Part of a small language model's weights: vocabulary 16389, attention and MLP in parallel.
MLP neurons of a small language model. Each row is named by its layer, matrix (up: input weights) and neuron, and shows model dimensions 64-191. Each number is 128 + 24 x the weight over its row's rms, rounded and kept within 0 to 255.
Before each neuron's rows, "fires in" lists the words (lower case) most often at its 100 highest values on Wikipedia text that the model never trained on.

fires in: "can", "history", "sanskrit"
L3.up243 [101 163 142 123 148 134 138 156 145 125 169 112 158  96 155 160 138 124  94 135 136 117  81 153 146  85 162 118  96 174 131 165 175 143 169 146 116 139 153 125 106 108 132 104 162 128 139  73 166 144 105 137 127 115 101 107 101  67 127 133 125 134 108 106 161 123 112 131 138  83 145 147 119  23 119  63 128 135 134 110 106  93 128  90 154 110  84 162 133 102 132  98 144 138 169 142 147 119 151 113 129 123 119 125 106 105 157 116 103 106 135 136 144 136 151 103 116 106 150 132 112  88  58 106 140 118 119 133]

fires in: "into", "century", "further", "space", "mathbf", "views"
L3.up1468 [115  89 166 136 133 179 110 150 118 124 123 100 135  89 140 153 120 110 131 127 106 120 132 133 132 102 149 116 103 152 102 135 151 131 123 137 115 112 100 144 124 134 144 137 156 110 163 117 123 103 127 127 119 145 112 163 106 121 142 141 133 155  86 127 161 136 126 139 106 144 129 147 166 124 133 101 138 143 139 133 111 113 126 156 140 127 140 128 155 122 140 183 133 143 147 149 109 147 126 121 104 132 137 135 156 140 160 119  83 101 163 101 123 151 163 127 109 117  99 132 147 140 107 153 122 101 152 137]

fires in: "it", "main", "shopping", "she"
L3.up1611 [114  95 126 144 148 151 157 186  97 103 140 133 151  93 163 161 116 137  95 137 140 144  94 131 115 106 129 144 117 132  99 162 136 124 121 137  77 140 130 144 103 105 111 103 129 124 110 130 152 116 147 126 158 138 136 155 144 145 130 111 101 121 157 138 128 128 124 178 119  96 139 128 146 116 109  84 169 141 136 124  72 124 101 176 127 110  81 137 142 116 147 197 135 141 123  97 154 155 112 123 126 136 128 137 133 109 107 130 114  88 148 168 140 140 179 133 147 111 182 151 118 151  96 147 151  92 131 133]

fires in: "squadron", "professional", "based", "arms"
L3.up149 [117 148 109 115 138 151 119 191 139 125 159 128 158 120 150 153 111 115 121  78 158 128 124 122 125 110 112 134 131 133 110 152 150 107 166 121 146 144 160  63 107  80 131 132 130 152 139  94 169 118  85 131 160 130 107 106 120  61 149 159 131 162 132 146 116 120  91 110 156 109 150 155 118  54 131 117 130 132 110 137 103  86 146  81 159 141  97 146 112 106 160  92 146 138 114 137 106 129 110 120 144 166  88 126 131 101 136 130 124 138 135 143 127 139 146 132 122 114 208 131 140  73 117 126 119 128 103 124]

fires in: "lab", "between", "native", "itself", "municipality"
L3.up1121 [124 154 129 128 114 141 141 139 138 113 162  99 132 155 141 138 127 145 121 144  90 145 130 101 134 117 111 118 126 165 116 138 122  85 163 155 150 177 158 113 104  64  93 104 133 126 145 102 134 127 123 147 100 119 113 115 131  83 139 157 116 136 136 124 175 132 106 136 119 139 136 163 131 160 116 176 111 134 105 100 115  73 114  95 169 133 106 102 168 130 154  89 156 118 168 118 155 123 152 141 126  76 128 119 125 114 126 112 126 120 126  76 114 139 178 127 151 122 222 110  97 127 196 143 133  69  99 129]

fires in: "song", "contains", "songwriting", "federal", "as"
L3.up343 [102 123 151 129 112 113 116 142  88 133 146 114 122  86 146 131 139 117  88 135 152 129 122 141 146 144 148 159 116 114 134 159 138 106 167 147 185 119 140 171 101 147 138 124 187 127 130 145 165 110 109 136 132 150 106  98 184  86 119 168 149 149 136 184 133 102 106  93 130 121 153 137  85 135 141 101 114 158 113 129  90 120 153  88  85 138 131 157 125 120 137  90 150 145 132 135  71 172 137 148 124 115 142 132  80 129 136 113 128 138 166 200 132 124 122 131 180 142 181 155 153 100 127  88 111 163  91 149]

fires in: "song", "songwriting", "residency", "next", "consonno"
L3.up700 [112  97 141 112 146 142 119 137 136 117 107 200 111 123 146 148 107 138 132 119 159 156 120 117 152 140 136 113  98 138 134 148 152 153 114 136 163 137 151 140  94 141 133 123 137 145 121 136 142 158 127 125 142 100 134 101 168  94 145 114 140 134 145 129 137  87 109  99 172 137 137 152  83  99 136 146 132 157 135 114 136  91 139  87 126 136 110 114 118 117 132 170 118 135 143 132  68 147 108 105 109 122 120 137 124  94 137 168 120 117 131 116 139 119 196 125 127 119 188 148 121 103 103 143 105 134  90 145]

fires in: "century", "followed", "apps", "version", "example", "convent"
L3.up1053 [114  88 149 125 124 116 129 119  90 133 138 135 137  93 132 169 147 129 143 114 135 131 131 155 165 121 137 159 110 135 141 135 140 113 137 112 172  96 156 160 128 128  95 142 194 111 129 150 105 114 131 149  96 149 101 112 110 121 152 119 138 112 136 170 147 117  89 106 146 206 141 125 142 120 125  78 106 130 129 129  94 118 129  96 125 137 133 168 125 140  89 116 129 140 150 143  86 148 145 173  72 116 114 116 105 154 174 134  92 143 157 120 109 127 130 126 171 146  90 120 149 117 149 121  98 115 123 130]

fires in: "it", "quickly", "kingdom"
L3.up1654 [117  76 126 121 141 121 118 171 115 143 116 131 144 127 165 123 121 128 116 114 135 135 137 146 133 100 161 147 117  94 126 126 158 132 133 133 137 113 109 202 124  49 115 126 131 126 145 103 170 123 120 126 166  99 136 155 131  94  93 114 106 136 126 117 137 139 103 113 129  84 152 182 119 103 108  99 133 140 130 125 100  88 108 133 123 118  78 109 131 117 179 173 151 117 142  94 115 110 159  83  94 120 103 100  80 121 105 132 139 144 118 144 142 137 136 116 170  91 134 127 103 151  52  96 133  90 139 108]

fires in: "local", "census", "recreation", "chart", "each", "bradley"
L3.up1521 [114 119 105 125 131 139 117 157  93 131 142 105 138 120 139 145 130 102 112 129 124 145 157 127 126  95 124 137 134  90 140 161 136 170  92 128 186 117 172 156 134 104 121 120 143 131 111 145 127  86 143 163 120 109 108 126 118  81 101 106 123  88 150 170 136 157  98  85 142 137 115 163 159 170 126 122 105 139  83 142 105 119 137 101 153 141 106 124 140 123 112  91 147 141 109 173  86 122 117 140 126 126 144 126 134 162 129 116 142 148 113 109 133 141 149 140 140 131  68 140 135  97 131 135 126 146 144  98]

fires in: "music", "apps", "force"
L3.up1721 [ 81  82 123 115 162 137 127 136  94 161 142  78 100 129 134 161 114 123 165 105 172 148 106 101 121 146 126 157 111 111 144 131 139 126 106 136 164 130 146 100 135 179 132 133 157 126 117 148 119 118 128 128 147 134 144 144 133 162 121 117  98 136 162 132 106 122 113 143 118 170 135  89 102 203 143 123 140  98 152 117 104 137 143 122 160 133  69 144 107 111 125 172 117 141 165 155 160 116 117 126  98 137 164 149 152 137 150 105 110 121 118 168 137 121  80  90 128 132 124 140 119 154 101 145 102 143 164 119]

fires in: "of", "0", "years", "2", "order", "29"
L7.up1617 [122 142 132 133 151 180 108 131 147 119 124 127 141 129 154 165 102 136 110 110 127 105  98 175  98 112 101 123 161 139 136 131  84  89  88 139 108 157  96 163 140 109 121 147 100 129 113 118 141 141  96  98 117 108 103 151  91 142 144 144 152 172 122 112 152 112  90 129 129 133 126 146  93 140 111  98 177 123 117 133 143  86 171 142 143 136 105 130 133 100 151 131 129 136 130 101 135  85 116 172 105  85 116 141 100 144 141 144 147 119 130 127 123 133  91  93 102 110  68 168 152 173 132 101 121 153 128 116]

fires in: "after", "by", "before", "during", "through"
L7.up1815 [105 142 168 105 146 144 116 122 124 120 108 141 147 143 124 140 111 144 145 125 137 134 122 114 144 156 114 110 169 148 101 138  96 118 139 150 111 147 132 114  92 162 122 144 146 114 144 137 144 154 143 135 136 136 181  95 121 126 118 133 122 132 101 148 137 163 130 146 141 149 112 104 140 127 145 127 124 148 104 129 107 107 160 153 127 120 101  92 113 113 155 100 154 124 162 126 119 169  90 155 153 160 140 144 113 111 106 120  83 125 131 101 109 124 151 143 114 124 146 134 129  85 122 167 106 130 133 191]

fires in: "united", "what", "daughter"
L3.up32 [113  80 117 130 165 132 127 161 140  97 144 129 126 112 156 153 134 113 138 160 131 158 115 128 133 136 151 120 112 144 152 125 147 132 161 127 166 100  98 147 131 122 157 118 154 137 134 128 101 123 119 151 108 110 139 115 103 106  69 162 133 125  90 117 147 114 121 132 141 112 131 163 141  88 136 102  76 125 104 123 107 104 136 131 141 129  92  82 125 119 143 117 163 149 157 130  98 148 122 108 131 107 116 108  83 115 125  99 107 112 151 139 133 115 118 107 126 151 128 141 136  85  96  87 140 128 112 129]

fires in: "an", "the"
L7.up1638 [ 74 113  91 130 130 143  83 141 135 148 109 148 173 112 152 122 159 159 134 137 108 163  97 141 196 144 130 112 139 135 131 148 138 122 141 148 133 137 124 152 105  95 139 134 116 116 127 102 169  67 141 142 114 154 153  90 136 136 132 121 144 141 158 143 163 107  87 101 135 127  93 111 139 124 132 125 147  92 151 121  88 104 146 103 141 127 107 122 131  89 165 115 134 175  76 119 107  93 126 124  89 124 136 153 139  88 120  65 128  96 130 117 157 141 124 113 129 117 164 140 126 164 104 137 127 144 132  80]

fires in: "known", "location", "game", "january", "role", "chief"
L3.up1060 [122 137 143 124 131 129 171 182 179 109 147  71 156 122 124 142 141 129 156 106 150 129 149 151 139  91 142 127 105 133 122 151 122 140 145 136 113 168 161 122 138 172 135 119 119 148 137 119 153 160 122 124 101 167 142 101 103 113 179 117 123 110  96 164 156 137 121  95 120 100 120 136 131  54 138 118 149 183 110 158  72 102 142 125 158 127 117 121 168 122 107  81 139 136 111 132  79  98 130 186 157 108 131 138 129 121 149 184 118 165 162  96 115 142 148 126 135 173  90 160 108 140 139 145 145 162  89 163]

fires in: "of", "as", "which", "following", "that", "also"
L7.up837 [131 128 163 100 107 159 184 129 116 173 163 133 149 138 119 116 147 124 109 103 135 128 105 126 131 144 205 115  99 128 143 145 119  98 149 110  79 135 110 140 127 181 141 146 152 114 163 106 147 103 143 147 158 119  99 126 138 100 145 155 146  97 103 148 146 161 137 149 143 134 166 182 109 130 164 128 145  90 154 121 123 123 135 123 104 134 144 119 163 147 115 139 104 123  96 146 133  96 133 157  83 128 119 123 152  95 123 113 136 135 101 106 136 160 119 118 128 137 121 140  89 115 116  95 118 112 105 159]

fires in: "each", "member", "known", "recreation", "united"
L3.up1328 [141 146 147 122 113 174 134 157  94 143 153 135 168 130 168 136 136 124 155 135  86 145 111 129 122 136 131 113 128 148 109 138 180 144 151 118 190 141 109 102 121  83 149 107 200  91 146 124 135 114 110 158 107 135  98 140 151 109 112  96 120  87 144 136 159 118 123 112 131  55 124 152 120 111 108 120 123 137 105 116 104 136 142 116 146 136 125 123 170 146 128 192 117 135 124 180 107 140 143  96 161 158 125 136 127 131 125 125 139 130 133 102 126 172 131 138 118 131 156 149  99 106 154  94 139 138  69 162]

fires in: "and", "to", "or", "not", "cannot", "york"
L7.up1038 [135 107 127 114 131 136  95 148 149 129 136 140 144 103 166 151 151 100  86 144 127 136 151 176 125 174 134  76 139  97 109 125 108 175 148 163 131  96 104 106 131 114 127  97 146 124  97  98 123  97 185 157 136 113 143  89 137 154 104 147 112 107 141 135  97 138 110 121 120 161 134 175 111  85 100 107 148 133  85 149 111 149 121 117 117 114 130 105 157  55 156 119 143 118 146 130 123 105 135 112 188 135  85 161 140 103  98 139 148 143 107 150  88 117 138 124 149 135 136 134 128 135 126 149  86 148 119 156]

fires in: "then", "museum", "battle", "tour", "referred"
L3.up1492 [128 121 148 126 150 134 159 157 115 112 119 120 139 123 134 146 105 124 154 129 126 143 110 150 115 119 102 116 109 161 110 135 135 156 137 111 161 143 132 197 123 143 155 115 128 102 110 117 166 176 104 117 118 104 126  97 152 137 165 130 120 133 167 112 116 120 134 171 112 137 124 170 104  99 118 152 175 109 126 114  85 131 128 106 141 121 105 118 184 132 140 172 139 112 132 166 160 146  98 120 124 140 144 150 124 107 106 121 144 100 167 115 111 152 173 117  94 122 215 153 122 103 141 115 118 138 131 101]

fires in: "an", "improve", "acquire", "where"
L7.up1912 [138  70 134 115  94 161 117 144 136 163  96 117 148 116 130 122 119 136 118  88 139 132 121 129 135 130 122  98 130 130  95 116 118 163 177 120 126 119 142 120 157 112 152 116 130  88 156 112 154  88 126 138 159 136 114 104 104 115 124 165 112 155 128 119  96 162 108 114 182 146 115 174 103 119  88 136 142 149 152 153  85 128 150 132 159 106  84 105 185  79 133  95 117 136 133 108 119 127 159 135 139  99 125 146 125 149 131 116 177 106 122 133 153 114 155 119 120 115 138 133  81 133 128 148 147 140 121 139]

fires in: "later", "apps", "also", "successful", "musical"
L3.up1281 [103 145 127 130 126 109 114 180 118 143 135 139 127 118 140 151 122 140  91 135 130 129 106 157 117 137 116 104 103 107  55 148 139 130 108 127 178 131 119 108 110 138 137 103 147 133 114  88 166  93 100 104 154 151 104 105 124  83 127 116 111  74 130 123 130 121 102 170 131  85 130 132  96  70 109 105 142  89 138 127  89 113 118 125 127 110  67 161 164 118 133 207 110 151 127 117 137 116 142 140 121 130 137 143 131 128 163 114 130 121 113 156 145 132 155 106 165 134 125 138  80 112 109 113 145 112  98 130]

fires in: "and", "divine"
L3.up1120 [ 96  85 148 146  98 146 127 182 149 108 133 169 184 129 173 190 129 146 159  95  99 121 140 179 127  98 163 111  97 164 113 168 159 119 151 137  90 117 116 172 105 126 156 120 192 131 117 104 136 126 159 149 164 149 101 100 117  97 112  94 147 123 132 124  94 117  99 115 182 148 146 174 156 128 120 112 130 140 145 111 111 117 139 121 159 121 116 126  96  77 145 157 151 149 133 107 104 180 119 121 111 132 162 128 111 127 125 138 124 134 121 140 134 140 134  81 124 126 114 134 147 116  95 115 156 106 116 153]

fires in: "who", "compilation", "sultan", "range"
L3.up921 [120 115 132 115 127 110 152 157 105 132 129 135 128 101 167 140 127 110 129 101 123 124 116 146 138 111 111 130  98 112  97 153 174 114 105 136 136 137 131 156 115  69 150 106 135 131 129 124 148  82 125 122 124 110 123  98  88  89 124 114 137  79 138 125 149 117  99 151 137 142 124 103 128  77 117 113  94 165 125 119  73 119 126 145 118 112 101 141 157 106 109 175 142 137  96 129 118 170 117 150 120  92 142 124 119 133 171 103 126 111 115 132 131 144 154 119 157 119 116 147  86 110 119  99 129 129  99 136]

fires in: "1991", "2021", "1971", "2001", "1981", "1941"
L3.up1847 [ 84  79 128 134 151 142 111 158 143 144 113 181 116 131 157 150  94 129 119 128 149 102 143 124 147  90 149 102  92 143 163 121 139 142 134 142 113 106 111 127 132 104 162 128 161 109 114 104 189 112  98 125 148 125 108  78 129 130 130 102 165  94 107  97 112 172 107  98 139 138 142 184 117  87 135 145 128 156 146 158  98 115 170 118 115 104 114 119 118 104 157 129 125 113 126  67 124 138 122 160 126 136 134 107 145 104 118 104  90 102 134 109 163 124 112  90 125 129  94 101 109 165 103 105 161 126 112 131]

fires in: "established", "built", "dedicated", "promoted", "constructed"
L3.up70 [163 147 141 106 157 130 127 154 129 131 115  96 128 145 149 199  62 135 111  76 142 141 114 163  91 113 161 107 123 118 122 125 156 137 169 146 106 118 166 156 136 143 141 159  99 124 125 113 157  89 110 133 120 136 152 148 117 139 123 127 131 158  67 108 144 142 112 108 119 149 116 148 118  72 113 131 156 155 148 130 158 119 103 137 125 114 105 112 139 112 107 124 180 164 114 142 163 115 164 156 134 107 110 133 141  93 146 143 115 122  88 112  83 162 126 141 134 160  98 156 127 133 139 129 167 128 123  99]

fires in: "000", "0", "ferdinandi"
L3.up861 [ 80 127 134 157 130 157 130 123 120 164 112 105 127 120 116 134 123 102 130 170 112  85 151 133 109  90 149 153 148 128 141 116 169 107 104 142 150 141 105 150 143 127 159 144 128 112 112 142 131 111 116 146 141 208 102 118  11 112 100 119 139  91 145 132 151 108 104 131 109  92 118 101 136 139 144  82 127 148  87 135  95 153 155 142  99 168 164 136 158 107 134 207 149 163 116 170 175 170 117 167 117 145 113 161 157 141 113  82 158  96 150 152 108 130 136 117 143 100 135 135 129 146 113 110 142 117 139 162]

fires in: "order", "however", "how", "although", "prior"
L3.up1487 [ 78  93 140 157  96 160 148 142 150 152 117 167 130  94 146 154 104 151 147 112  66 112 139  89 129 121 122 134 102 162 118  84 139 138 163 130 145 146 131 120 137 154 171 136 156 101 114 102 148 135 121 121 131 159 158 155 135 133 143 107  70 129 130 104  74 127 115  78 124 116 122  78  99 137 137  70 135 109 105 101 129 134 125 118 142  81 161 132 101  95 138 131 130 106  89  79 119 111 110 147 146 134 111 103 152 157 147 160 131 152 101 138 178 149 104  71 146 126 110 119  85 146 147 149 120 144  99 119]

fires in: "following", "bedside", "matches", "longer", "knives"
L3.up1796 [125 148 119 123 116 141 148 118 127 111 111 112  97 119 149 168 133  96  65 127 101 132  63 140 139 111 163 137 118 135 136 139 148 104 112 123 133 105 135 159 151 155 137 131  95 136 138 140 128 137 111 120 103 146 128 136 155 174 124 131 121 135 133  90 152 150 128 125 136 125 125  98 120 160 149 126 140 126 126 155  98 152 129 140 107 132 131 119 125 107 127  88  99 110 140 134 144 114 157  79 111   0  91  97 121 127 140 109 119 111 110 166 125 101  94 132 121 136 133 158 126 172 134 160 176  98 143 131]

fires in: "and", "to", "is", "as", "later"
L7.up1669 [124  98 112 123 136 139 108 150 154  97 121 151 171 149 109 138 159  99 135 109 148 146 117 130 156 148 123 126 138 130 125 134 133 117  93 129 151 124 108 157  90 133 111 106 122 143 116 127 140  44 147 126 120  96 183 108 140 123 124 116 136 118 101 164 135 129 133  93 141 150 144 152 120 109 159 141 117 115 173 135 122 141 143 140 158 163 118 118 144 120 124 139 137 131 132  86  85 171 147 126 118 142 136 127 174 105 133  84 111 122  85 150 117 106 127 121 169 115  87 151 159 155 125 105 121 126 117 152]

fires in: "recording", "held", "added", "record", "also", "resulting"
L3.up945 [104  82 153 147 147 172 141 133 123 101 165 151 133 108 143 105 142  96 133 165 141 119 113 132 110 119 119 125 153 148 123 118 142 121 142 117  91 110  96 152 131 151 112 138 164  88 133 151 121  96 133 119 128 129  99 137 139 156 144 120 123 125 128  91 154 120 121 165 112 132 134 164 203 113 110 104 149 109 140 119 147 154 138 124 140  92  99 128 152 140 106 143 118 129 151 104 107 153 118 105  78 144 153 133 140 132  92  90  58  97 155 122 131 109 127 120  54 122 117 150 125  71 108 129 135 117 163  64]

fires in: "000", "township", "wife", "battalion"
L3.up1707 [ 71 135 115 137 123 157 117 118 134 149 115 111 141 133 122 146 147 107 118 160 125  89 139 149 124 106 150 128 135 119 137 139 174 118  75 155 122 140  98 165 123 146 133 156 124 100 109 123 112 112 124 154 155 202 119 134   1 110  84 135 134 122 137 138 155 112 103 128 101 111 107 112 148 133 140 106 120 159  94 121 139 143 119 174 115 157 180 103 186 115 136 199 152 164 115 160 155 169 129 129 145 115 122 141 108 129 120 101 162 104 151 143 122 106 127 104 129 123 109 137 145 136 112  79 163 137 130 180]

fires in: "it", "7", "4", "27"
L7.up437 [ 82  95  94 116  98 143 119 146 159 116 128 123 153 160 128  99 130 140 120 151 106 110 110 116 139 110 117 122 124 145 145  97 142 123 127 145 121 141 113 124 113 145 136 175 112 116 186 145 146 123 113 102 125 153 151 128 142 116 144 104 137 151 127 172 106 150 150 130 144 138 122 127 119 108 166  80 172 117 131 126 100 131 150 135 166 121  80 145 122 108 168 138 149 122 130  80  97 124 112 181 122 147 131 114 139  91 138 116 126  93 124 111  76 135 124 123 132  82 122 122  86  99  89 136  92 141 132 136]

fires in: "as", "be"
L7.up1911 [125 116 136 116 138 148 162 134 137 123 115 132 140  99 109 131 131 131 164 108  99 162 127 140 159 127 150 126 131 121 143 148 122 104  86 116 148 163 109 155 102 141 140 160 168 102 143 139 123 151 144 133 139 147 107  95  97 132 131 182 122 137  70 152 133 143 101 145 130 103 105 151 122 147 100 107 135 168 125 153 108 123 133 164 110 104 137 130 165 141 125 181 131 150 114 157 116 189 140 108 161 145 125 110 162 105 123 123 167 132 131  99  89 124 115 114 133 101 154 170  98 134 131 133  95  86  67 152]

fires in: "him", "written", "indiana", "thought", "press"
L3.up1332 [ 82  83 134 115 145 134 113 128  74 122 103 128 137  92 148 155 105 129 110 148 106 107 111 113  98  78 107 130 120 124 143 118 141 143 189 127 175 145 125 118 134  85 181  82 125 115 132 114 147 136 118 143 144  94 142 154 130 112 156 150 120 103 125 153 133 142 135 137 114 132 118 128 124 128 111 104 132 126 124 122  71  79 112 162 128 122 101 129 151 135 139  65 136 126 112 115 139 140 163 124 123 115 118 142 133 123 110 168 141  83 109 150 120 124 172 130 122 170  77 148 109 113 142 150 147  65 100 129]

fires in: "number", "cup", "house", "grade", "defense"
L3.up1027 [138 135 140 124 159 140 115 132 142 137 156 104 141 126 134 146 148 130 120  91 110 122  75 125 119 106 132 144 143 133 114 140 122 126 157 142 137 122 116 177 140 125 102 121 130 112 142 133 117 152 113 136 148 124  97 100 111 132 120 161 105 172 135 170 137 125 105 104 134 111 121 127 118 112 124  68 116 132 113 112 101  94 110  91 104 135 124 143 163 130 129 200 119 131 149 120 123 145 132 109 140 150 118 130  79 107 123 103 111 161 117 131 119 163 122 135 114 112 125 111 115 177  76 103 133  62 148 127]